config.toml
n_head = 9
rope_fraction = 1.0
qk_norm = false
bias = "none"
init_std_qkv = 0.0176
init_std_down = 0.00241
lr = 0.0103
lr_head = 0.00363
final_lr_fraction = 0.0
train_tokens = 732300000
MLP neurons of a small language model. Each row is named by its layer, matrix (gate and up: input weights; down: output weights) and neuron, and shows model dimensions 144-271. Each number is 128 + 24 x the weight over its row's rms, rounded and kept within 0 to 255. A neuron's up and down rows have the sign that makes its largest values positive.
After each neuron's rows, "fires before" lists the tokens most often just after its 100 highest values on Wikipedia text that the model never trained on; "fires after" lists the tokens most often just before its 100 highest values on Wikipedia text that the model never trained on. A number after a token or word is its count.

L3.gate281 [100 112 100 138 120 126 134 100 124 136 138 113 164 112 111 114 151 109 140  88 154 159 122  94 154 133 146 139 164 141 124 137 107 128 133 102 109 125 151 117 132 110 111 135 131 118 154 126 116 113 105 178 163 159 136 136 166 161 102 111 135 128  91 109 142 128 105 179 145 118 115 147 120 117 146 137 134 123 134 109 145 125 144 129  98  87 141 128 161  91 131 113 109 124 117  97 108 160 144 108 116 142  92 164 101 137 155 148 159 119  78 170 113 139 164 126 122 128 105 133 106  89 136  90 142 192 149  91]
L3.up281 [181 191 104 138 166  94 139  99  98 151 152 143 127 111 156 142 123 125 145 104 140 121 110 136 146 120 109 137 101 157 147 117 114  97  91 143 100 134 170 117 151 136 113 107 129 150 187 119 145 158 159  93 159 133 119 137 153 124 147 119 172 107 140 110 109 135 186 132 138 143 160 120 121 166 119 166 158 126 150 101 151 103 109 121 103 164 199 124 123  88 138 146 142 122 123 158 133 110 120  80 135 102 148 149 133 114 141 135 187  84  88 115 114 137 151 136 130  98 113  78 110 142 113 103 134 134 106 136]
L3.down281 [139 106 199 120 125 105 110 140 116 113 101 144  96 137  80 144 135 136 105 124 134  78 109 100 145 124 151 150 126 121 150  88 148 139 104 130 134 144 147 152 143 143 101 102 109  84 134 111 159 180 132 128 103 135 103 121 126 142 166 127 119 107 147 111 129 124 147 123 119 127  68 153 117 178 129 129 134  80 153 138 141 120 120 129 203 123  95  95 109 123 140 124 116 118 154 128 135 123  73 133 124 138 125 129 115 121 111 152 142  88 153 118  94 119 124 103 108 154 148 117 104 141 120 123 102 170  84 153]
fires before: "=" 44, "The" 7, " the" 5, "In" 4
fires after: "." 52, "\n\n" 14, " According" 7, "According" 4

L2.gate1014 [132 159  90 132 127 122 133 117  84 161 134 164 159  89 116 166 106 107 124 132 130 176 114 134 128  95 122 110 158 155 117  96 146  79 119 128  86 122 177 176 156 144  84 128 138 166 140  89 128 164 140 103 133 172 115  93 108 129 170 202 121 150 101 167 113 135 122 133 146 112  83 139 109 125 109 164 137 111 159  95 131 104 113 137  90  99 118 148 169 129  96 118 169 154 106  93 141 167 111 113 142 112 102 132 124 117 127 121 102  59 143 120 107 111 147 150 158 133 139 137 140 157 122 152 109 144  97 119]
L2.up1014 [144 140 134 100 152 134 122  85 112 127 157 171 114  98 162 134 164 110 132 140  99 100  93 104 155 131 127 123  63 139 148 155 153  48 122 148 101 143 161 106 179 123 142 128 141 126 167 160  80 152 132 145 115 119 126 122 133 161 154  96 160 122 109 124 122 137 105 100  98 151 183 134 115 150 153 156 116 148 145 131 169 134 130 109 124 156 146 130 144 128 123 125 110 133 139 131 169 137 141 128  91 112 133 140 130 105  89 148 100 160 145 121 130 136 112 114 145 117 160 102 141 136 148 164 107 147  83 148]
L2.down1014 [189 108 166 142 129 134 182 126 125 119 156 150 138  75 140 138 100 121 142 133 113 142 152 144 159 126  98 143 149 134 108 147 138 127 129 160 107 148 122 121 119 180  76 144 106 103 129  91  92  80 145 139 119 156 133 139  89 142 125 171 140 158 149 107 101  88 142 162 119 111  92 109 147 138 132 146 141 142 133 125 198 103  96 137 163 125 176 108 141 122 149 115 133 169 141 175 107 140 101 120 121  90 123 133 169 135  78 120  81 116 141 116 110 142 110 177 155 125  94 137  79 134 147 116 117 141 113 128]
fires before: ")" 31, ":" 23, "," 7, " |" 6
fires after: "–" 50, "-" 13, "19" 10, " War" 6

L3.gate586 [163 139 120 161 151  99 162 170 110 113 114 123 128 118 111 142 138 147 101 123 115 132 132 125  92 127 124 117  96 133 163 103 134 132  60 108 114 139 159 117  84 135  60 100 138  97  98 169 128 150 119 164 154 122 115 100 155 169 123 137 112 176 133 131 104 142  96 109  80 118 164 119 133 101 120 167 122 108  99  78 119 126 153 163 100 113  82 163 157 119 148 146 147 120 150 153 104 103 139 136 117 116 142 109 102 132 180 127 120 119 134 152  78 129 127 155 157 156 158 190 132 120 131 127 127 169 118 101]
L3.up586 [153 121 128 161 110 120 154 103 135 147 157  80 100 131 120 133 125 126 150 120 126 148 156 104 142 138 104 150 156 112 152  96 145 131 124 133  93  96  96  89  87 137 153  73 116 130 117 130 111 130 150 128 137 113 135 135 138 142 157 134 106  93 137 102 138 141 110 126 133 160 163 111 156 132 119 155  76 117 119 112 122 127 164 118 101 112  85 130 126 126 139 125 122 137 120 167 149 115  92 145  93 145 117 145 148 113 135 141 126 167 130 104 103 129 167 162 130 110 159 161 132 115 141 121 131 135 152 111]
L3.down586 [ 88 150 180 110 136 128 131 154 111 111 144 151 125 125 142 109 154 131 106  99 138 142 106 139 134 132 155  98  97 117 113 115 137 151 135  74 120 136 131  97 130 103 139  99 141 120  94 117 115 148 130 156  96 132 103  65 116 150 161 145 171 131 155 133 142 131 110 133 127 125 118 112 128 104 124 119 118 140 170  91 145 149 168 127 148 162 136 159 165  89 156 149 128 150 121 114  86 116 115  86  97 111 143 131  85 158 155 125 114 108  97 130 145 117 127  81 118 130 122 130 152  97 109 136 140  98 137 156]
fires before: "=" 100
fires after: "\n\n" 100

L2.gate1101 [148  97 122 118 135 156 131 125 129 108 137 136 137 127 125 174 193 110 116 139  91  93 133 114 160 118 152 131 133 186 143  99 148 106 172 107 110  83 120 130 126 155 142  99 122 148 133 117 140 146 154 118 148 133 106 171 156 143 135 151 140 149 129 157 144 120  89  85 105 125  87 110 131 115 139  87  88 161 114 112 164 145 138 161 112 130 128 141 151  94  83 157 124 114 169 114 156 122 158 153 173 126 120 101 146  95 141 156  94 112 108 168 114 112 109 145 139 166 146  98 142 144 101 147 121  86 116 134]
L2.up1101 [130 129 175  98 148 131 119 139 142 128 144 117 129 111 144 132 128 147 157 132 135 131 150 129 140 137  73 108 115 119 130 116 123 166 162 112 120 108 125 116 134 116 119 153 127  97 139 114 133  76 124 174 122  91 146 123  98 108 151  96 144 133 153 159 154 130  94 129 170 121 104  72 138 133 159 161 119 152 123 130 107 143 103 113 126  97 104 137 149  98 130 163  91 149 106 108 107 131  93 144 167 172  92  90 150 121 114 153 138 161 119 144 161 113 177 131  90 107 161 111 120 132 114 136 115 101 170 156]
L2.down1101 [ 96  78  87 135 119 144 167 135 159 115 126 141 134  93 109 121 122 156 136 128 120 143 162 151 172 138 131 111 153 119 100 130  77 172 139 172  94 127 124 142 111  94 147 100 114 161  68 163  79 105  90 140  90 103 148 169 133 127 133 157 110 111 103  64 123 130 125 121 114 139 145 100 138  97 104 113  69 133 119 157 156 153  67 129 102 132 121 115 111 129 132 158 109  77 133 119 140 114 129 152 143 151 144 125 164 106 154 140 128 121 123 116 147 163 151 167 117 149 150 112 157 110 115 140 145 120 100  92]
fires before: " |" 28, "," 23, "." 8, " (" 5, " to" 4
fires after: " |" 38, " 16" 7, " 20" 4, " 18" 4, " 60" 4

L2.gate833 [116 137 156 127 124 109 162  88 129 105 106 128 130  88 127 131 122 136 136 170 146 137 125 108  72 122 130 117 117 104 142 114 151 116 154 144 179 133 102 145 117 134 138 123 110 180 168 121 117 145 137 141 136 116 129  88  99  94 139 111 132 123 102 156  85 106 144 146  90 142 116 144 121 143 127 128 158 144  94 179 147 134 146 150 107 113 103 108 110 140 131 134 126 102 134 143 149  97 131 171  88 109 177 118 135 107 149 168 139 183 174 121 132 111 102  91 147  96 163  84  98 110 111  98 115  94 116 150]
L2.up833 [128 134 101 133 104 136 148 134 122 120  88 131 145  95 149 115 126 135  94  97 162 116 161 107 145  97 107 110 111 162  85 139 114 105 186 125 151 139 151 117 127 130 121 127 112 103 148 164 100 135 175 165 143 152 106 135 158 117 195 148 144 120 155  76 110 104  71 172  46 141 147 121 106 141 127 123 129 135 154 111 110 128 115  87 130 109  98 105 127 131 120 143  94 135  78 105 124  97 114 146  97 136 147 122 120 131 120 155 112 123  90 141 109 106 152 154 171 128 120 133 127 112 115 153 123 110 191 166]
L2.down833 [ 97 155 143 146 119 183 158 148 106 157 107  97 109  99 159 101  94 119 135 106 105 112 110 176 129 113 139 141 100 142 116 158 145 131 169 152 149 124 161 191 166 149 115 125 111 200 151 124 126 110 121 133  92  93 119 107 104 113  92 132 133 175 102 116  72 118 137 171 126 146 143 139 150 114 129 126 155 122 143 159  97  97  99 119 123 135 100 139 118  87 131 162 163 124 101 147 130  97 115  98 140  67 111  86 123 108  91 159 133  99 112 148 148 105 157 105  96  98 142 158 167 153  76  90 120  79 162  60]
fires before: "-" 82, "\n" 18
fires after: "-" 100

L3.gate868 [116 125 115 138 150  79 139 132 136  86 103 106 100  57 110 176 125 118 138  99  81 151 122 122 182 113 100 123 143  89 150 140 119 138 134 111 140 117 151 160 160  89 134 118 142 107 129 121 160 117 115 108 133 126 183 157 102 120 128 146 129 151  96 140 169 125 113 121 125 106 122  82 133 161 108 112 137  95 178 113 137 133 178 112 121 139 114 110 152 158 143 142 133 131 147 132 109 142 156 142  99 110 109 107 140 103 123 128 117 134 120  73 149  96 122 143 116 104 151 155  95 171  85 157 153 119 100 142]
L3.up868 [134 136 133 135 121 123 162 109  81 156 110 131 111 136 147 115 157 114 118 107 112 125 133 107 159 143 136 165 118 152  93 162 150 129 155 188 133 108 122 134 130 147 139 178 126  94 163 114 103 100 124 139 117  95  83 120 162 112 140 136 127 141 138 128 129  78 100 158 150 121 103 108 136 125 116 147 138 139  87 119 164 118 113 113 121 122 171 175 169 106 159 121  90 125 125 129 137 162 135 131 119 161  97 169 162 121 205 120  89 128 116 109 139 184 149  88 111  89 109 192 207 117 142 191 155  92 138 141]
L3.down868 [110 179 140 130 146 119 152 135  91 134 133 150 148 114 155 137 148  79 158 137 145 149 101 133 117 157 109 136 108 116 121 129 122 160 120 161 146 155 159 117 147  76 124 101  69 128 139 149 143 128 146 141 119 115 118 136 101  88 132 130  81 143 134 157 129 113  94 127 109 135 148  74 176 125 138 141 112 100 154 121 152 152 141 124 113 104 163 139  94 122 162 138 113 151 135 125  79 141 182 136 126  93 134  88 154 109 165 140 141 151 122  97  83  88 117 111  79 109 144 118 125 122  74 158 145 116 148 126]
fires before: "-" 75, "\n" 6
fires after: "-" 79

L3.gate1514 [125 157 133 117 130  87 100 150 114 132 118 118 146 136 149 120  93 149 129 143 124 141 119 141 122 104 129 102 105 107 147 112 124  96 165 153 111 120 154 136 109 167 167  95 103 170 113 122 124 134 172 103 137 152 108 114 137 133 118 131 173  93 168 142  97 128  97  91 117 116  89 128 134 124 112  78 122 173 183 145 151 140 159 115 152 126  98 107 168 173 103  70 134 148 114 138 164 127 170 128 119 109 142  97 156 138 104 150 112 130 139 139 142 148 138 134 150 175 181 118 130 119 163  62 152 152 119 162]
L3.up1514 [133 122 136 103 131 169 116 124  71 129 134  56  56 125 146 119 135  94 128 156 119 198 130 105  83 122 142 116 158 120 159 113 115 137 158 140 152 103 124  76 105  88 136 131 153 174 100 152 110 138 182 183 107 154 137 110 173 119 103 129 123  92 157  85 131 112 110 145 147 108 165 104 110 154 146  83 131 132 152 138  96 167 135 124 126 166 133 184 160 129 117 102 159  84 120 123 108 157  88 134  99 114 135 168  82 138  95 141 140 116 138 139 104 125 165 164 151 132  91 113 136 165 106 113 184 115 102 184]
L3.down1514 [135 133 166 107 112 140 147 125 117 115 157  94 134 139 143 141 118 179 145 110 134 185 129  95 125 141 145 126 156 100 123  97 129 164 148 143 159  72 150 142 106 152 109 132 134 150 138 127 115 165 130  99 143 142 114  93 117  99 153 134 171 114 122 102 116 116 145  95 113 121 102 133 169 122 110 120 116 128 136 124 126 124 155 108 155 196 156 131 100  73 138 143 144 103 148 114 145 121 129 142 130 114 165 122  87 149 127 108 145  95 146 117 131 133 105 122 145  79 105 120 129 131 156 120 123 123 122 145]
fires before: "|" 85, "-" 5
fires after: "-" 90

L3.gate1108 [155 119 113  73 126 180 155 101 157 112 125  93 133  93 114 164 147 131  99 136 103  87 117 150 140 142  96 141 105 105 139 170 106 123 118 106 138 174 115 142  85  99 106 108 113 172 102 141 168  97  99 103 124 110 163 107 145 120 116 140 109 134 110 126 174 130  97 145 103 145 167 162 130 139 181 127 144 121 106 138 123 165 129 106 135 113 134 126 143 148 120 113 150 164 104  82  98 112 119 151 107  88 166 110 151 142 126 140 161 154 147 118 110 124  96 136 159 108 172 101  89  84 137 108 163 140 142 130]
L3.up1108 [158 160 144 102 106 136 173 128 122 110 162 102 126  98 129 131 124 138  96 122 120 131 137 109  86  82 125 145  78 150 115 118 119 127 104 137 125 144 137 144 120 124 127 108 145 117 140 150 160 113 143 136 147 143 110 108 129 203 147 152 126 140 141 145 131  99 108 118  91  97 139 117 131 105 149  89 119 161 132 152 100 156 104 125 112  91 183 129 126 156  88 134 128 139 121 120  94 112 129 158 161 155 149  98 129 140 108 110  98 136 143 133 144 100 156 147  94 137 170 131 130  83 166 105 155 122 102 152]
L3.down1108 [136 114 119 137 141 153 131 106 115 105 117 144 130 144 143 149 104 179 117 140 160 147 129 168 145 107 133 119 127 134 138 188  98 152 121 151 136 133 110 116 108 109 140 122 148 155 116 100 162  97 135 126  98  68 144 151 105 114  97 116  99 174 156 107 110 150 159 151 134 110 109 138 145 111 112 116 165 114 153 139 132 169  99 119 105  83 138 176 140 108 112  89 148 138 107 125  59 145 134 115 114 142 116  69 112 137 137 146 167 122 154 117 163 150  85 149 150 110 146 120 164  92 111 120 124 146 107 133]
fires before: "  " 26, "|" 16, " —" 10, " |" 7, "tic" 6
fires after: " —" 42, " |" 16, " Ant" 7, " Apps" 4

L4.gate469 [146 130 147 134 114 127 144 129 165 122 162 109 165 116 153 109 105 168  84  98 164 103 114 124 126 122 124 128 119 177 140 143 163  66 128 138 144 120 133 121 118 121 155 101 112 169 132 166 195 148 155 116  97 143  97 151  96 138 152  88 135 137 129  87 135 137 152 128 135 112  83  89 138  89 135 131 155 122 145 111 135 113 128  94 150 155 108 111  92 143 135 170 137 121 144 146 161  99 121 107 114 150 164  98 165 133 118 114 129 110 147 103 101 140 105 143 121 121 133 146 145 126  85 117 131  77 113 135]
L4.up469 [116 124 107 158 139 108 121  79 133 122 124 165 165 106 113 153 126 130 170 117  89 173 160  88 107 152 159 109 134 185 133 109 122 105 131 133 170 136 143  90 104 142 131 122 110 133 123  96 145 112 104 122 120 129 142  98 148 124 136 134 120 148 144 103 117 164 130 142 130 139 104  89 150 107 156 140 131 137 137 118 121 126 140  87 177 112 115 150 149 128 132  66 128 152 127 128 143 170 128 143  95 139  95 113 112 136 191 165 177 169 162  96 143 127 108 127 142 133 131 109 109 145 144 117 132 141 121 153]
L4.down469 [126 153 142 103 123 133 135 147  81 109 113 151 121 132 118 133 136 116  84 118 109 137 112 140  89 101 139  96 128 169 151 145 142 117 155 146 130 138 106 140 125 133 151 142 166 120 158 126 161 138 167 152 144 141 135 144 141  90 155 148 130 139 173 119 157 116 142 119 138 113 141 113 126 143 170  80 125 116 152 139 128 152 148 104 160 123 160 152 140 155 119 169 146 101 144 121  79 142  84 111  79 117 115  98 116 150 111 177 173 143 121 134 180 129 123 146 155 138 124 124 113 140 155 135 175 135 110 116]
fires before: "|" 55, "-" 11, "/" 4
fires after: "-" 66, "and" 5, "to" 4

L4.gate270 [154 135 129 181 128 131 132 126 147 117  88 113 107 129 138 116 132 159 138 172 112 132 101 140 128 138 107 143 144 141 116 128 131  95 141 155 108 150 115 105 124 162 100 117 129 138 148 129 109 115 126 155 192 147 144 143 107 116 134 113  79 128 143 147 130 116 107  97 105 150 128 122 146 145 125 151 108 184 169 127  77  92 120 120 124 166 120 108  97  93 128 101 117 107 103 118 138 149 126 146 110  93 141  97 143 102 109 176 114 101 108 103 114 153 141 149 117 138 126 123 129 148 140 122 136 141 164 106]
L4.up270 [119 112  91 136 147 105 117 146 149 171 136 126 131 109 119  83 144 147 131  82 114 143 108  95 164 162 114 142 132 193 172  56 138 159 143 139 131 129 102 121 105 144 121 132 165 120 107 126 133 148 109 156 166 117 105 153 107 103 122 138 105 111 130  88 120 173 125 133 129 123 134 103 104  96 121 105 111 116 148 151 138 122  97  68 149  76 150  96 124 138 139 149 166 135 127  98 143 118 100 154 113 114 128 123 138 129 194 144 104 110 122 100 123 158 101 156 147 158 133 134 161 126 135 127 155  91 138 136]
L4.down270 [ 88 130 130 136 145 167 121 133 123 139 115 125 115 144 158  95 148 116 146  83 126 109  62  92 169 158 105 135 172 107 144 157 150 162 149 176 114 125 128 160 106 122 116 109 105 170  98 102  91 151 117 139 140 129  92 101 144 107 123 149 155 140 107 175 148 124 110 144 100  88  91 115 133 121 145 138 109 135 138 173 149 159 122 120 184 103 164 140 111 126  98 135 118  99 133 109 145 124 155 118 122 101 166 168 140  90 134 109 106 138 167 121 145 106 129 105 130 112 139 180 100 130 130 144 110 152 107  86]
fires before: " |" 48, "-" 10, "," 8, "–" 8, ";" 4
fires after: " |" 57, "on" 4, ";" 4

L4.gate219 [145 143 112 133 135 144 110 132 106 144 147 143 163 125 122 108  89 108 152 121  77 150 120 163 142 126 160  92  62 130 128 142 144  87 149  94  96 125  93  70 121 114 143 102  94 105 160 158 121 145 122 161 103  57 162 114  99 168 100 119  87 109 115 120 109 108 157 116 167 117 169 116 146 161 110 131 135 120 111 106 130 103 105 157 134  94 145  85 117 100 143 179 119 113 142 146 135 126 135 107 100 148  54 144 128 113 114  93 193 108 127 128 111 122 137 145 127 148 142 103 150 158 103 115 117 142 134 125]
L4.up219 [ 99 127  99 123 124 130 106 145 139 154 162 133 125  91 109 133 129 106 119 144  94  85 128 167 166 145 117  77  92 130 105 105 132 114  99 149 110 145 111  75  98 102 143 103 133 128 150 145  89 100 142 125  85 155 155 120 126 105 118 112 101  86 130 147  74 126 103 126 162 128 142 109 172 167 107 135 118 118  84 114 145 156 124 133 122 101 126 106 154 103 139 149 149 109 125  99 154 150  94  85 134 110  68 141 112 129 177 131 152 138 114 139 119 153 121 123 137 124 137  98 152 161 105 113 136 140 133 129]
L4.down219 [132 106 135 123 110 114  80 122 107 116 157  63 117 134 145 108 111 145  99 121 160 115  85 164  89 174 140 150 117 124 128 135 106 146 129 139 138  93 125 124 123 149 156 127 159 114 181 127 127 143 154 139 126 138 136 117 125 144 136 142 136 170 118 190 162 138 149 140 120 135 112 114 120  82 140 126 137 118 118 162 139 117 128 151  99 151 142 131 114 130 126 127 126 125 132 126 129 134 105 147  71 158 116 127 115 139 114  98 106 115 145 149 113 101 111 108  98 123 163 147 143 114 146 107 152 127 144 119]
fires before: "=" 50, " the" 11
fires after: "\n\n" 50, " to" 5

L4.gate365 [ 81 128  76 128 105  95  98 128 162 134 136 120 111 109  97 126 120 104 164 129 164 135 143  97 126 161  86 163 147 111 109 120 144 134 147 135 125 125 125 142 129 141 118 114 126  91 126 181  81 175 154 124 135 137 162 111 146 132 143 139 142 114 165 106  99 120 143 111  89 130 103 107 162 160 133 195 147 109 104  88  95 147 149 129  96 125 106 146 159  96 137 102 138 119 162 119 141 127 139 119 125 120 134 128 123 109 125  82 151 165 169 130 110 155 134 111  97 124 136  91 141 104 156  93 175 111 113 177]
L4.up365 [110 135 132 146 141  89 143 127 120 154 144 152 128 110 164 114 131 113 167 119 131 150 139 130 105 118 163 139 130 162 147 157  79 120 124 125 158 109 155 137 146 160  92  85 108 128 106 123 156 122 126 118 117 148 112  69 123 117 138 144 119 110 145 121 119 110 150 123 129 143 140  76 115 146 110 109 138 154 134 145 112 151 108 146 122 136 142 132 103 116  97 156 153 121 119 132 134 110 101 111 100 103 106 125 133 145  96 191 172 133 137 126 107 107 179 125 141 111  61 155 143 155  74 138 114 160 143 149]
L4.down365 [116 111 106 126  80 142 112 156 122 172 124 112 179  99 114 126 110 160 115 113 150 144 157 139 112 119 114 145 136 120 178 120 142 149 103 153 137 147 167 125  67 162 137 122 138  84 109 123 127 152 169 177 140 178 129 111  89  99 128 142 132 108 180 129 121 138 115  66 136 135 126 121 135 104 161 110 180  99 117 149 130 140 140 106 121 150 144 143 133 135 133 121 150 107 120 103 155 117  85 142 125 111 143 133 138 122 154 141 139 159 117 100 121 139 143 114 132 142  88 100 148 164 180  72 117 117 155 163]
fires before: "-" 93
fires after: "|" 93, " 0" 4

L3.gate451 [118 150 118  79 132 133 145 121 109 126 141 134 141 128 143 119 108 149 147 117 120 134 179 117 164 167 152 151 129 145 158 161 118 114 129 115 101 136 144 187 122 157 109 174 129 153 159 160  93 122 136 104 146 111 104 143 156 124  99 146 106  50 126 127 132 151 171 135 143 138 130 145 140 161 144 156 105  81 108 107 181 120 161  94 168 142 146 139 110 117 153 103  62 129 101 132 120 155 142 121 143 115  87 134 131 112 129 145 184 130 172 129  98 123 144 126 135 101 140 120 126  92 133 142 111 154 176 113]
L3.up451 [136 117 112  95 136 129 174 116 161 152 128 132 110  96 146 153 122  82 117 141 111 133  96 125 134 124  93 139  99 104 126 116  62  67 137 132 104 132 168  84 137 157 163  93 110 177 150 106  90 115 138 105 127 129 126 105 102 110 137 138  89 149 110 104 138 159 145 146 179 127 137  81 144 201 136 116  85 122 120 135 101 128 150 109 106  98 120 148 162 133  93  97 110 133 132 138 136 117 120 150 113  97 125 132 132 120 142 132 164 137 107 130 116 122 100 109 120 106 157 112 107  99 126  65 123 154 158 147]
L3.down451 [147 101 132 150 133 130 132 134 138 154 143 163 129 139 142 136 115  76 110 124 122 128 118 108 191 100 165 125  92 134  98 104 109 121 128 106 137 152 146  93 146 139 188 100 129 141 125 113 121 116 122 139 101  73 131 110 122 139 146 128 168 123 163 117 132 151 112 122 134 151 153 125 105 138 120 103 122 123 135 127  99 136 103 148 123 126 101 149 160 107 153 137 128 176  81 116 125 150 134 157 122 140 100 150 105 139 152 158 137 131 176  86 125 120 144 118 128  99 116 158 127 169  85 128 135 139 132 154]
fires before: "=" 38, "|" 22, "\n" 7, "." 5, "," 4
fires after: "\n\n" 24, " |" 19, "." 13, "|" 7

L3.gate1495 [146 139  72 133 150 158  86 146 120 117 136 135 117 148 153 138  87 121 130  85 102 105 129 128 155 140 128 148 135 122 127 107 154 141 128  88 132 166 132  95 109 139 125  91 130 149 147 187 140 130 111 147 117 130 124 170 146 131  95 166  68 124 134 125 146 175 115 209  95 178  89 101 123 107 144 113 106  79  93 108 145 121 121  67 102 146 128 120 131 112 126 182  92 112 139  99 141 110 112 110 128 141  88 135 111 110 129 149 137 146  87 153 110  97 118 137 140 138 156 153 127 115 154 123 124  95 121  86]
L3.up1495 [157 145 111 134 135 112 162 100 124 133 155 174 119 143 112 134 158  85  94  96  97 109  99 125 133 116 136 164 145 143 128 144 113 134 106 137 103 125 161 141 120 157 124  87 116  98 188 149 121 171 144  97 104 157 164 103 140 151 160 151 115 161 114 127 119  65 164 138 160 145 131 111 155 134 138 122 110 156 164 117 113 153  81 167 138  93 131 124  77  68 128 120  87 125 112 155  95 110 129  86 118 148 115  94 140 128 132 103 139 109 125 140 137 194 134 130 110 153 149 173 115 108 153  99 136 170 137 146]
L3.down1495 [147 142 147 116 125 123 119 154 124 104 129  98 109 118 161 135 116 175 142  93  73 166 118 130 124 119 111  86 115 125 132 138 133 107 169 140 140  85 155 108 127 173 112 147 123  90 136 163 166 120 136 161 138 107 143  73 155 139 124 104 115  79 137 134 123 136 123 179 108 106 107 127 141 122 154 113 130 126 155 108 121 132 137 130 172 193 125 125 136 113 123 137 151 146 103 137 102 106 133 104 125  95 140 124  97 175 165 133  89 148 157 107 129 116 139 117 132 114 111 101 129 122 168 106 111 132 146 128]
fires before: "=" 45, "The" 6, "In" 5, "B" 4
fires after: "." 73, "\n\n" 5

L4.gate484 [ 86 168  83 129 149 124 119 115 112 126 108 178 120 113 124 151 102 176 116 138 125 102 130 102 109 119 105 141  92 144 134 106 100 106 125 106 151 172 139 165 110 105 139 127 124 132 116 124 111 131 179 109  93 126 124 172 110 146 103 149 137 113  90  75 124  82 139 151 129 104 101 121 146  88 138  69 131 128  84 124 168 129 126  99 139 109 134 174  85 136 149  93 140  94 129  75 113  98 116 126 115 180 111  96 145 119 135 115 104 121 128 124 118 117 137 158 105 132  92 131 102 134 130 114 164  94 121 175]
L4.up484 [166 167 116 146 121 144 135 129 116 145 131 129 110 104 135 125 128 147 111 137 129 164 124 119  75 120 133 149 139 116 144 160 141 181 198 129 151 108  74 150 102  72  87 171 144 117 123 176 117 141  79 162 127 132 134 123 107 109 123 134 128 121 141 149 114 123 139 117 145 106 146 166  95 137 128 109 119 112  99 135 141 141 109 108 131 127 109 115 140 186 129  96 146 121 137  81 128 197 154 146 128 106 145 124 130 155 133 150  97  99 107  91 117 135 117 170 147 154 121 160 113  86 135 142 191 138 119 167]
L4.down484 [163 156 147  92 190 153 142 142 144 129 170 150 131 116 150  93 138 130 117 135 124 154 111 110  92  81  93 142 133  88 197 114 113 143 150  95 133 113 112 134 108 105 153 121 148 154  97 159 126 125 107 163 131 133  95 127 114 146 133 117 165 135 185 166  68 133 120 156 144 154 154 124 126 125 117 152 168 138 187 168 111 156 157 105 118 136  97 105 144 140 104 119 139 166 112 163  88 133 126 143  83  67 175 134 138 122 100 175 131 135 145 109 137 129 113 123  92 151 107 163 119 117 161 169 123 106 140 103]
fires before: "  " 28, " —" 21, "|" 13, "ado" 6
fires after: " —" 31, "  " 21, " |" 13, " 0" 7, " amb" 5, "ished" 4

L3.gate722 [107  94 176 118 131 114 139 107 142 125 137 120  97  98 112 164 107 110 134 107 192 116 115  98 108 132 122 108 154  97 145  97  83 144 170 176 135 123 128 116 124 112 137 151 128 101 117 130 118 134 117 128 149 140 123 135 142 127 114 148 143 127 123 152 144  70 140 170 104 134 100 124 133 142 120 145  77 112 132 126 126  87 173 172  82 136 141 132 138 136 154 113 136 122 107 135 111 157 133 118 128  73  36 168 139 121 126 136  99 117  97 166 150 127 122 159 101 140 124 114 130 154 149 110 159  92 134 129]
L3.up722 [114 114 153 129 104 107  87 146 137 128 146 161 131 144 119 131 116 164 114 107 114 140 115  73 114 116  96 123 157 114 158 139 164 147 148 116 136 112 108 170 124  90 133 152 139 125 157 147 160 159 132 117 130 134 109 157 116 149 108 105 119 155 101 116 167 114 149 170 100 117 102 152 121 177 103 189  94 147 117 171 111  95 129 137 140 157 135 166 127 147 132 137 134 117 108 142 123 166  85 197 109 175 117 138 105 147 144 110 100 156 109 132 146 167 131 190 128 166  98 144 110 133 161 178 113 109 143 132]
L3.down722 [134 142 156 134 111 148 112 150 122 116  90 145 140 114 121 130 110 111  93 112 126  84 111 155 113 145 114 120 126 126 142 116 148 122 121 108 114 132 158 163 142 148 167 159 136 118 134 140 176 101 146 127 105 119 113 123 139 143 131 103 120 132 122 164 142 132 173 158 158 123 122 152 141 170 108 128 109 109 158 129 117 105 167 160 113 154 154 173 155 118  96 166 101  96 121 129 121 120 105 133 147 175 147 149 157 120 149 112 138 118 146 121 131 124 134 127 131 183 134  78 100 122 107 122 122 111 146 128]
fires before: " |" 47, ";" 6, "ering" 4
fires after: " |" 55, ";" 9, "|" 8